MLP neurons of a small language model. Each row is named by its layer, matrix (down: output weights) and neuron, and shows model dimensions 0-212. Each number is 500 + 50 x the weight over its row's rms, rounded and kept within 0 to 999. Numbers have three digits each. A neuron's up and down rows have the sign that makes its largest values positive.
A block is one neuron, or neurons of one layer that tend to fire together. Before each block is what it responds to, as a language model described it from the Wikipedia text at the highest values.

Responds to: Thousands separator in numbers. Fires on the comma (sometimes the period) right after the leading digits of a large number, as in 17,500 madrasas, 84,314 attendance, $120,000.
L14.down56:409538521546484497474462478512476492518514488446417485490517388467496503477502563541517540465495494560538496417505373453508474475517524494469588540410471442469474491488497500489444520535445538634451480536518501523465476545464437461500509580514527530555469500438518497453581496383509601487459457513554549558469533392434546471520497476464491469488542594507542488476580449589514589467561452506527568539467490525484600572431533453445516513516437552475533507478517412526594535380517437424507456384500484483434547440520521377536476510474490606532445513488514528417555452639504576485480557508549455496431562483499545413402633426477450434483541601
L14.down476:389509460528505470523454547540406508496409493443526454499464564559463516521518409485464598405416487504499370568444500607520488525480528506415455499576532528531535578479482552461512497465569459530538455570507464502489527527475541605491568485524494529482492454530589649525588508465453522520582398451499497515556473545485507515441435524530521662555515559525513484373558512433541484540459461560514385495495539529499549492435515502579486544476530556502519523528521477482457509527479630570498432474518527501482492545408479458495454518526437564541515583483477507428378499544600524518525527431562370547512556501373486456465552410492508498456418544
L14.down898:521436437575499502486500407502542455405525527511578562525483516507518515492515588457586555500569494442467397453528498498526480467578593456470527462367606499518521533430531528566528461588586512519513436372415523501463481527492412560518558544509464539537501536626475446558550454489490502497475545386465400438522490463576506534543464499514497451482516490490482451515581496473431460535582533463478424506464483572468498500494490466498589481459514511552507589490565538530457540536516540469459549504461458454572573504434554525525544569546453426541579520467482429458547557499506476467480437531469454396577443536476531417350491541368537479514480594
L14.down999:473562519461539561515477526525511549489455572431462445495597453444508492533451471453518560448591588512515431497512509518476516526587606487610510505475464404475450571484560480514596507489519498496510508541392575502403531493544506515528512507513507510547433480559485456465476502493496440496496496486515499541549614434513538472482400532430513416446519438524565497518472456407501471580367489548437504505419585601575564485534528535497587540527444439501480465559458559577518447416515509442514586538485441466495528507469557577460563499413479520500471401415431460460536604480534405550478526553596453499472519479537544538532562513516455441436582540

Responds to: Clause-ending punctuation. Sentence-final periods and other clause-ending marks where a new sentence or clause starts next, e.g. "in 1971." or "(Note:" or "However,".
L9.down1305:524431457472549470468537482601556418591501526537511546572449534525549574444604456387594499478524534476505525537543376464436533413422536535548483569492501478492572556487387432488583503498425472491516548467485542507560569525499518553519459501487534510541467501497494483604520460550401422517497496471438489554493519442542570507466464478559483508545528513585562532686478414495533532545532495480535502480595489499443514448512431556487402581451561550415495570446496504524463538500456496488518438420470521515381484468472501521476483498514540460534562499434407566495496510497494468438533525525516548477567526513476436471527492435489474576429575502
L9.down2412:504439492430511480415511415490592409505500518517562420518418523365454550401540525424552504543500478528565580504611423595512507540558558491598455558464478464536457547528481529431546497442532566504423461556491474425531629384469514481558474510419555490517513516470535457577545466479504448618578501508489564541570528495503438510557396513448502466536507437573545531763493490547478486526529470510432475473481395491377573528414489497479526575480529538541464471483485448548541417507444460378564506437521523504479449517478489537503480404457569567508426531553512464591480480479486486543481564469473432469489511534536449506539493471476461481560552437

Responds to: Coordinating "and" in noun pairs. Mostly "and" (or a comma) joining two nouns in a paired phrase, as in life and adventures, signs and symptoms, creation and acceleration; also some year digits after "19"/"20".
L9.down1352:458511530551378554519521563345481468491533580549519468491551501493454525491453465562559482511548547483380649475546529490566548406524508591544433444516543587454450505533518503477474490534484488655481492556521505554523481534415445508392445487642493436437486555510418500504571429480563510522509515503558557577424560491481519480509453613489569489469451483519502510411478516489399551479439421571477465613469553517568549614477449480553469591503487487511442518596472536428520463468502591601501527502498479530518420541489626566404441539438463529477427511508554552468501445429483501433408416435434520481459554446475394450500425431552535461446503468
L9.down1792:542510626545481495439476507432524507446446488563472494455472499517459538509556500469534462492453521561579437545601604586533520475492454491518529441519503517454466442558501503479522603550505458549475337498462519531555410527500409515354397502512471441504504631552529494483526440550463546446424501328506449399526474387453389551454509573523423442497524431543526439434514551450440463580478547403542511504499472565470524579449582530502540556471442501528525449399551482472549507557502521331472460531539523465495476490474479536542491530523450442536453494539410547539468444482480508531480514451503485461437485506496507489429531506522516441468533526

Responds to: Sentence-ending periods. Periods closing a long declarative sentence in Wikipedia prose, especially a biography's or article's opening definition ("was an American football coach.").
L12.down201:494489494521537430507490391513581555490433527497583429453473470526564541446573520547554517544427413536565464384428488489554475523448591530501399553480466459417483626563457517546583529492461511522481399532599447490476493490529505417482587505486541455578476520550450472447437619454469455486486515472556558444492421467518490526364464594581516529508420513565492495582526564441520536426465471431481549566426375597469528453407540521539609542477464516525436450422497488499546512490551484445517436459540462523566519503583400522415469483460525502565508496493522565538513485500468430564490488481585507363490424484565466514535513567565514471500525520
L12.down962:475515595451457502512487550450465398509509567575539508497558510447477450468521515552452489508447547578445489596475426479530504575458573497521512533515511484512566514521500507559498496544472567561378414557530544452534477458474538496565437481449550515521484555544517608547467493416540546564470457536467511533506685466479460495432436552565559422561553463476512491816459567514471620459512499454475573463438465507488507510541409506505522512526492510478491468555536476603489425505485514556532587517578515426462407460535495442491494469475412531517461521436562543571492436434503498574485490469446511513513501584498516527537451414503423575522566469
L12.down1007:504538564479460502507471488479529467486511451542533542534489484487484499473445498437537582566534435455544468450494470549465517491459466431551408504567545432522542484520466445460575498406480571451537422564520497466515477474383550498555534476434465484360540429524491488444513497505433511523590449515575566480481508551444459441441580484487479450558469579496522493665476497508511516627495471559544491515533523471427459492504457510421435522553520588506574469509477510582530544476410481539473541399581488459484497472500451463510481522482449482528618538471486573557543542353502512560480461573444471558539500601539441559543518405513519554435376543
L12.down1069:446474467573511418433487474499493499459466479479536554345588442553432569468505526492521539536497461530511538477517561477510548469572473547517467560568511544490564479492507536504536435526609547449511488463486553571534475454451572468596468479492437433568497433505570543444612500446504537471499457537535541440505594443537414519447400625566574538487449524507567531465525542493507452529470488467486461541540437465481510487613427443500518493408491515510568495527490476487478481543482527473541555420475489500533503464500546493527505481408558454542408570519542398547451498502454468498527499497568469543483442560508439602524475549528431502465471431
L12.down1254:543491441514510410572482524547468457566473481410538541440527519500428486536486512516455551543512502524446452466504554507517534544517419492503491499572387424520482571490469473481517526438511507489516558524497427482464460499578460507500467537484566428546552471494519496522505530477459508529608534478541457562536643609534472445476533521460535504458498512466483493607437494430490473483474502554423477483502556598469527445403486494515475611515500407501522523432444553479475428579494489510523494547527411464479431607465461527393481415492508499495435485514485503513546552443472512419529578469503527523599508506460428433484511501499476459506589496
L12.down1528:352550487478505562510474529577513453527390485456451556459495496526516525425520446524426421430515450513496605419507488551542531558404482462559508469463528538514473525538592461503497526468460546441509495467524466509452525538499475432451512498547532505513446515534470522536446485493527487463523581535494466469585469432529379583403500515594500548445471483519474457530448476470533572437495522405325471531401450559447514468521386509400445563495488491439535472479480528460550404561523489515533452472476545545456574518475442525512448495557569459520465478501509456506527487507562599532518513472501499415409506525462502459468556635511445521528480528
L12.down2187:411469439518549513464502411468512488490399479414561495525522481454486535479475517463618543514433575558535476524510502449534525486674479467467582575501536552511486419505516593509470476432479497497455471544519554465560514444486471463552549465449511575563498471521474479506490582467491487510493449498449410518487763585475569451514557500473516472543489509483499522732581442538492533505478465476465424491487388519532552438448547565507457516568469489511472438580519481525516468429498461506599504563538435470482523544516443503502494470531575458485544553458456527584514609444512605453545501514493595452474402536469440507581513452508497545479591518
L12.down2273:460487550487501496439504566423520524463553505517488542472545475522561555586461527491486500535407582476486531526473365498426564536385439540479550523544521491468502448468504509521482472540502504477458476481487555551431432493498440489474466499571507585436506553501456352522476499539567607439542479497519499466510413542544497561559496515537463539484499455477467542819571471511488523538518622454396513470517550453511481580448511434560443528504502403532434502505519479409518524607518508559606473456491584493566525478487544543535539535536468573435513525485468506443539509569550450455486509497472534546498494529534452526442547363530531462479406533

Responds to: Coordinating conjunctions in lists. Mid-list "and" or comma joining coordinated items, such as "philosophical and medical" or "investigation, study", plus thousands-separator commas like "3,000".
L12.down71:480464430448625581584410501450505556488522490399567432542534461443517582522494461440560445503416566547519466517462484531634530532549520512464548497482516525531370539517454467466472513555452514553498538489499486552512479446484469537457525507465505555444515456478481465513510518490515440537515555439486603552484522523547546472521517536426536488471491518520515585488484481514480466450565476498531518548449454493536500495401470466446446498453505475557557467418391574515547450479532581430554460521455577448470464462543535479487504419704477418490529540516486493486609440416433515445598534525459483509488524518593441559541512449588610534439604484
L12.down474:484477445448465433490517336563415504438526518558499533450532405421534517531474448526497522592448463457475474588532506376517505471518463457410434595456459562497507455431483498529424506501548523543502552512443468519455559481468453566505480542507441445515475576531449554526531533545529459448526681405376515516542569574462443586553512511452523570431483514514500419547503491490515537559557551506617503575447514452518509557569424512603490502528549470474444549535403437458554562427507556518524550493468530480587519532569589498455545478531590507483578494460482532513556445505500398534462510521491545557589470507511408498549412504435564483587557436
L12.down475:517466424509480447518448503453498522537507526462506510531451418487470459464467435419516456477450496544553418519475449536536532579553470529527468499510440534410511601421501399561480501501503510479442505527430413454530569486568496440500520503449488458416562433523493588505423493443441470487492530491432572479525481470551486627597511395529533503551556505550449494512502528504536490435533463432510477495454530480395509453537541553496434470412475447483509423513540431458407530477415569536446492497499436499537413597563531506433466510509529571488437414595488490550426479570519453421478408540477500549547468609489527543435516548451485476476537565
L12.down678:587530500509512460479562514424491480415457459445544497490449584487536542432403525385510491434467442488497435522497576539601539497564468424486491460503509577466482477409583509474461488437570505527450531498518424402441498471505464476530505512479473512599514537464615508457446466492510472473456505572472544546571462545606479491500502520562539460513473536423490420722540610400598539539503526519501445466465472458459479496528568467472501551519533474531419526398543435364429576591474491529430494428424598540554521514483559484402513547558459475534471485471514495482509553455485461530399431472470533473580475406513522450508442443526572436520519431
L12.down1355:493493437503509530526482551554556484522542479512506567430486478478486572544512454564520488491523442476514486463590502594520439426524441462512516521444550519499586428547540403598511545487441465503519459506437520517429503548483466522537549533611481403461462465492499448477442497454594484489513478562405396489475440546499495525495417526501545524503549479486524436475569589491494532456534471446520481394561478537491496505544466522490424439548509471588501542437454492471505605424515561549543524524472599469551438500529595453490475481454488531487598484463617497521496467540505525517538464481479527496537544429579581526449559502492445518474515438
L12.down1915:531508478493546528447458561511457551500450480498569472585402556517453534542522473478494449555394476411426504526544519459533485519535429530567543495608500473479515464470477525481498537425564474489502566518510586457495456473485496476448602488445556555526458485498564486485518519591570474553538546548512468428531549394564456559501559572515421500448469512441559476728526519587541514592439536527463538511536565494504527410421472544503469413529528582483473409483517490579559494580528525484490535483456564554455524496487510538513468506507547531460542431503542489495500452499371558482451532522465534561545648470405503541457538416523605482492516520
L12.down1955:443491510512438541523478444441511555424482439425577602447486532510582444465428535521588485475439458458539526551376578591422488482473501447527535435547546442439512539461440547570492508453554528423500500583455466602512581450523513438459533458499503525531429538522414482514462531453561537485414576482425501450431544528457475525586531413425465486456479497553486577501537552464466476476551550446510496481506473461401524487434404448439502381406499609477543494431488549481464415501469514546538429548484487524546409474459561525562483510586547462496537519460466546455574494452448492462517486517488515424511483499545491498476482508504468570485480426
L12.down2031:467455473415554501627448423541437553512499522566504537571573512572517439487467478515535469427474482528488518442507452464413394502558490533466532461505551496551516522544473510492525497503537510419589601440523525497488448524474413516545503474450463464480544538483565516488515530509487495398521439426485512593491485480494442478481522466559486443513490430483428503770515535473476520599498583424483361461391491431449475482479531441511489539593402519545475570498616543569545470444475545536497492627548446425516447504490397638449469484479458509533515540477429567449470573471532492500555414533412538455478502586528484511606494505420500520483577572

Responds to: Table row-start cells. First cell of a new row in pipe-formatted Wikipedia tables (results, elections, filmographies), e.g. a blank cell, year digits "20"/"19", rank numbers.
L9.down712:508593416429516526390507538505442461575538444526587508474501467497493492562397556565441557507528453500516483475412440434461534530451522448410517426537514471554572442496527506515400432464509453521443518440507556511554578569422502462580527488514461519513524517444518471509469532524506511454521538529430477565532442564478550471537463422497495486511534528505493400349517561429517496429496543558534408503487439510564504464559528462459407460498467360484483409433485503524520531402544517556524497429482510419523522550570506568531438567578575544417468549429470612457488428559539527525538507502469515476459433444508601559543512538540459530469522532
L9.down804:447535539438608585491510550475512495456488462546534572438522420466469489475521588484476463440549445546421536541493519433478406468568535437538538497522437607529505396400487524496485500493562581387471506465460530466492529458505537511522410538535488476435506465465469546501494432470538501539489531428497499475498430480505480459419475570550549453511500477459458496428407515505478540574469440417504506497435435537463481447564448452406472523548482478443378496490562413466646539460544435440457551570491512406461524479512528484539457488538482472490485541506391478530517552444469522510495515388467533559506516467519573557492540472533560408480549530

Responds to: Capitalized title-opening words. Fires on a capitalized first word of a proper name or title, mostly "The", as in The Lion King, The Falcons, Thessaly, Theology.
L14.down248:527416485507499519551428517519513528525480547460417440528502542488531502443442495407546449498572492582553583427463479497434388522513427521500547567474548549467449373538487473520482493526633486511479573428523515455517505498542562526513515627384487371484425510430546509472516441497509579468491545599466460433454519526432445560447484513514589407550491494475490542553497464528573515531460517404489445526566401467552415476470542500557519517465509471453433558443474542436459475507522540522585437539499489503534534477547513431558489524509544447496514485437397552501504565493451481531489468517544448486525413544532513419492427493601501498490460513
L14.down316:537404586518462454350464495496511545477424442409502510512566565488537496508516472458415481473431464507494544497592444481581446460565537484475454589550484445480463526509465480506510551500446563508528438462526387483563437402487584389526555525442530589500453566585539501452573439486524563523435446431476576454551501479418478437501546506484595500449510439466516504554483415471390416442389521458474529505504420538499494508430477491514419445455463426504602509531479517558468524412515523552493484470566527443485494436528572549569524481383520495516499476454533482539443494523414487553563488557450431425423583532405551469491510410438516529497451516
L14.down693:472520413494457438525506600554406486476437512564506477441550528455530454556476501524493501529545513497471553516565472594494576533596565535483489556482477472475549495496395625472533501532462543515444372385501472588523456419542567506563494514473461619502461531516553480497523608471598575612625543464475545581562681520443549513498540456538511476522532536457563479374453578507479572539477493446564614456580519392458553611544471577484399537517510498560513471535586492478474473492591439486442588501539483549390490404493541501462530527537501464529465573475552507406424524512562563539493520540467573490433474445529555410469523522562447492481302516
L14.down2283:443503469378456475506525542384432412489445475475544525579579445555522513509564491448455521619443516530507516489435507551583513565548501476527416511520418497496435529546490508550498594404540472537533500497628470528472543439455497404542453485490554558533571628486423507472563469513448562380515491612501493538472448586623480472382467510417557546499492559451435556542499466510521568554457489476415457480571519442491565549574488502499479507538506412513559551452440518516573485452476487532506498527464606442493405454572483526465533480510501527509511563568532396471538542541552445579498536516506539570438572425513457417507501528504558560539428442

Responds to: Pre-proper-name connectors. Function words right before an organization or place name is given, such as known as, organized by, formed a group called the.
L9.down465:425557607469566530495418485462490499518566444458501531474433425554464550481567366540666566473390470474477552570532523493366488460464498437417448502474619460473503515501602470574464566494463583488461452465480518514559461516474534513543558510442525534435559540483517528513486459469440534554528513502449503615423405446537438537441486474514504439546534577415468486626489590509433438406492486433529457518559460533440432558426477536441463513480492491482510561544549458554477398416571579452481488450504499506464486509498467414577412400550510490405512495546494558518511496500508554518496540532455446528477497532418542535535562558531595470518451489
L9.down1714:487479604516425564557484411539424544502472495500468642482546489604451435517441545412518567483481500561510517445560482528391473562586523450521528569384403532428517510543540498547487450513579553379545498449439533505531438473534464474360491639571554550505436491518503408543658588470495566502484453468484473488601452448457538595470446552596493509554555515498505486551534527541493526474413594508485529484441494487460469527464443478486504572565445482605508503508546506367536515508585444440560554531527524538529479576479474470581508449520521523485445490434511510442477555421564544375479530434492496541488558503486505499508538527490588533434417516

Responds to: Table row number slot. The space or number token right after a table row's opening pipe, where a rank or track number starts (e.g. "| 4 |", "| 35 |"), plus a few weak section-heading and mid-word pieces.
L12.down531:545491589418505478535512464524507484548639523525409500545514528545485464497544506528512473469427445493500471497424458483449483419574481554453496582547506562500548428524530550492429517537439558485412463465524451498483493447473475449537378634492519497504460437472496491509525486491571526553591452550577597582541539393523557617479437558505546551478459472454493575466579518478420464526490529548624474484534444491410507494466590519529482443519425578476500424497586459486512509580442485500494534464441489548408463479385484528479540577387498556601461491496499432456454454630533571524569544448558485527466468539569558486480452537520456566480501446
L12.down548:475407477453495461582451469475491497487490452592475576524504483538475485551462475522588526460445503599558452458536486557537520513546541360454563462479587417455444522539580501495513463454496541408503459536458511560485455552525502508482527365462433538519485504545405593561459495501556521530457550516396374487501501585435523542466465469517546487498454507551550517535515521517448481512444431399463461551481576543496513437577511420448546518474511590500547518530464559540526550440512472498508483506458447512487382459524478468521439497588519536454462458586501476468398495548456496573497445475510524451556550546473519441459521561477440546529488511
L12.down973:496515520577576559482592544512459475518530501523526471564497418458512524602472531456510428535486512560464467478453475554594485531447506538458411496532481424481518583473516514571513495518493489401561600475488571535520475452579436534449431503521462460441480471434489487542551484529438490496522554567470468529497537496451541522628433470432426467558467542530504564507514548420512564524619549467502508497457478543433484537536505580494525431595524452551458488527551518586571472532515524475550480469457442556518547508545434476502521604533489502537588538421494540441483532555456466478536555540444434476489433437428486532458442507567465436523513514
L12.down1090:534576535500387530529498569508475509491607467558468535519479519561538540460509468528566577608482432515439520433463462520453518489490462517511473506484553495579460542516572497468492494550581537429489539508461427585548515524564510437493534492516533508397459563494435482536515440512433518474531459477564472555443528462475428506527424549575431480456481545463476530524535599446532467526447576527566506481444519426483525436494528517453556503563550598504473432496514507471489559481357482527447519443539408517399516503510536492470431573519381540543584534475553529399440408441515451453337468368498530502507548473464534413482472501554519561554524555
L12.down1709:487471483550540343536452550443563478550460513375519474526453453441482466443566491456539415535519517404489440480479472513481515538524565488441517477514401514593545513468552486510447479570469538461504460505540582544526443586519507509490508473445538465489490434508550471418516541549478557502546462568438474444608497527560497492407517553418487487374487396494466521534396528470502509475470462543442453516432481468520472457525507534401387537515502569423408577539471425510522538456548578446494538476517539424418462576538639444605602509492440513401489543530481503572494416519570472517536501522468508441420495451515466490437587500426438502595392505
L12.down1715:510446543548552541435500531519551402507441465555494539529477559453457563544466442477549533402498452504522588569500512537531540449567520504436469503491483499490507442562518533412407516599409482449469600538568495465530492490462418476433518504430382443458431403570473400477427541528543439530475455470512522489465509503439534562525580507518515528561515517419498513537534601473564507429541479538523560523587450545543558535570539555437502519412517444446532519517513557434559529459513477485470498458534477519468505546481437473394494442463514506542484477504491563561423548563509492492511563477532476511559485478542478468450546495484567399504547454
L12.down2489:481489469531537610450551570429544469552609535442531517546502516457482534499490532540541529584525494530539568398502570489503553532548490540476452493473550505417504490491442435644498462548488519495480469443467445489405412461515438507426378412518495520499600518435514487531501414589465509500543481527556532470503583508409526440484435586549565505477392465502593474446471486517408600414477509451545492540555593587524509494518516502460503462517557444490523427522465519517610523583527525562535558571475475445482430463485569443463558530548488466528460628540459425630421448451554441436581397421481426495423568452463530559556484510506558532571589530
L12.down2527:489455532462413453521466494560552435496572505577529460505519537456482568470545533545475454507429423461341457536460557515495544470553400470529441504444489495511575529492536430472540454479440636449524579469478493495477579485494488512531527500496482545513493497531459493569477457610496480534512492439488490531485668479481509433481505557565530484486510546522461482469504537463508620506536487532513545536487513507426579507430590430525448512483453570475448483519445571522466592486487496496459531481659517448537436535562480506410490460487394420504461514472563462580505529454505468503502570504531517499556452467484488503443532421537518596520564437

Responds to: Start of proper-name titles. The word "The" (or a similar first token) opening a capitalized name of a publication, show, institution or work, e.g. The Skinny, The Village Voice, United States.
L12.down46:516466524525459468537545488445469501399502531558536580489512534520474556507413544504490540557500468424621511507529426494433462522569446523399539458508535585475518530484531492507589549461453532557545449442495475499438466509452490400453519508452568508492464469528479613513510517474481457426412633486527490500546487445445485476448590450511522520479477505466491565486624490495521500474517562471480569554528517444482457535499397507503506489476487573467513492500523426492429533489469497394536522501483454441429439493571401401553473510511581468522481444554476554533488473480466502490473533536481536495565527350506491547522451475454516549509462578
L12.down243:546490577493461504512505409583531511486532517474429403573555460539519516463476452459469481474566521576450505547518480502468435557523471618469453614524480447579568470523513492495472499530472558551508489442462461512463523522522505524477473487475431527548510493403496481564497402522483424498588470529555544496540452452521492463506581463431466536435482470583564385664505517545516576443513559542479516478552465451457539603491513390394484519604503545583466514516573460553458566538483521439513410429461509395562527511449486492513538579452508490498565481546580464398528509528472500482544451446541511445540448481467494503515513514533523508559589622
L12.down685:491444504554463546588430577470429496578571585549524525488551508487510494407507422458554530500373421426445492504475502504587544535483492523497525453534430541466621574464450515519583593558442541452537522477494514475465478496492577481503422469599451563603434544557386563461438600453509501492581496633491456451484386459532573465527471485508556515507586434508497448446443562431467580479566429488438533460579512488481536497510543456452511536489502453455543467493541509498524491490450371547482549435506523475439540476489505524404510510464573487572452566583451504467479449480383476414489459493451544519485503530524469521482564569496501539555522505
L12.down807:552491464537619495470477528495637463398647525421550457515554453419410513499546532571522510568495514478470568488584533516537582469504484485460530538517435562438531564524471417579434506498500470509456464501554502398398391491435378500489472435452496489539575535434486540526518438490513567556480466510513537504536520515484541534544491504536574470513413360476601431455516566576425582542434494486463477547530500595439468550459546479563470456498519546479430474472550418511582482478516454514579471655542516481554455505493579520482536490482524475495533538497498416551466575482556464451591425463420467495501563513545506534572433483486568511551556550
L12.down1351:466469568527509546410422471471484443498380500551474514416498572524518422567512396486457548363483481511485565553586556512542443550541468492486464565462467485503478433513498530541524536531583536509493458519472504536507566458540522524513479436479573524458399399505539445465585489507497537489474504597603475554551489477461526473438485518448460423366606450491585502523526533447580445565434422507496467554524506553354564456475507577558477415463548498519495552512452567537406500564515486466494550513505569545609501413667430537567483509496546545442441557601465532476521430434408435489562430447571529509491488527519560434423512533529486493445361433
L12.down2124:444535563492570568400532481549405446628559568508480476537449524497528499415500574543440540490462510480474460577543526453477554453528515504528495425523461442601443515467537580546524459667503521531473510547509483431563538514515452396441594555519472545454432493463448530507606516433580468517421487557523480398481529626532454457554470502487565536499516558518509457492479448451502452421483509563462532516518474421446557457531508506446517435482475451413530481472465456543502517545489390504487503524537589415536497515497413505492523491467584570541485491472573457432626527545397507492566568491434545566561494545489538591500551461559443588517573521
L12.down2286:454473577554484564378498525523454522520507483406532456443497607499561429478533486476508596506520508493439456543533430508537595548514531466415554509472475486463457455409502526491534527587515595524449534516453488447556543540539444513555565536551458464394454527528508500410544517562452501507510482520491524527565628512519560607515432487459463498588580419469536566511396513443488487548488489521503539420503475459440487487529492489446453533465467467578483434546519543568577427565586601461520525449504526524505589397582516472503518489464549499488523435466507524465497542489393474526434544557528514520491529514565495558512519462567564537491440417
L12.down2415:464439517523473468483483513474488470465433549446458408455450468560578458467514454566577543460540401511450505547496543481495558471557464555428372491561466431535555446572544396389464511474539439538535436428491497550463540482536483520411447447458526451569480411404555452564455421488617521503457449546463503474528512553476471442479537565525433439479452516510572470554552491486501536480506571512453524522554501574461544558540492499528540534392400437522521428479532529505478450545505574409496556486416533574520484591421513511520513586531618656573406487413578470446446538562455466506626559453540503528420443420571491429469532542477439515483543540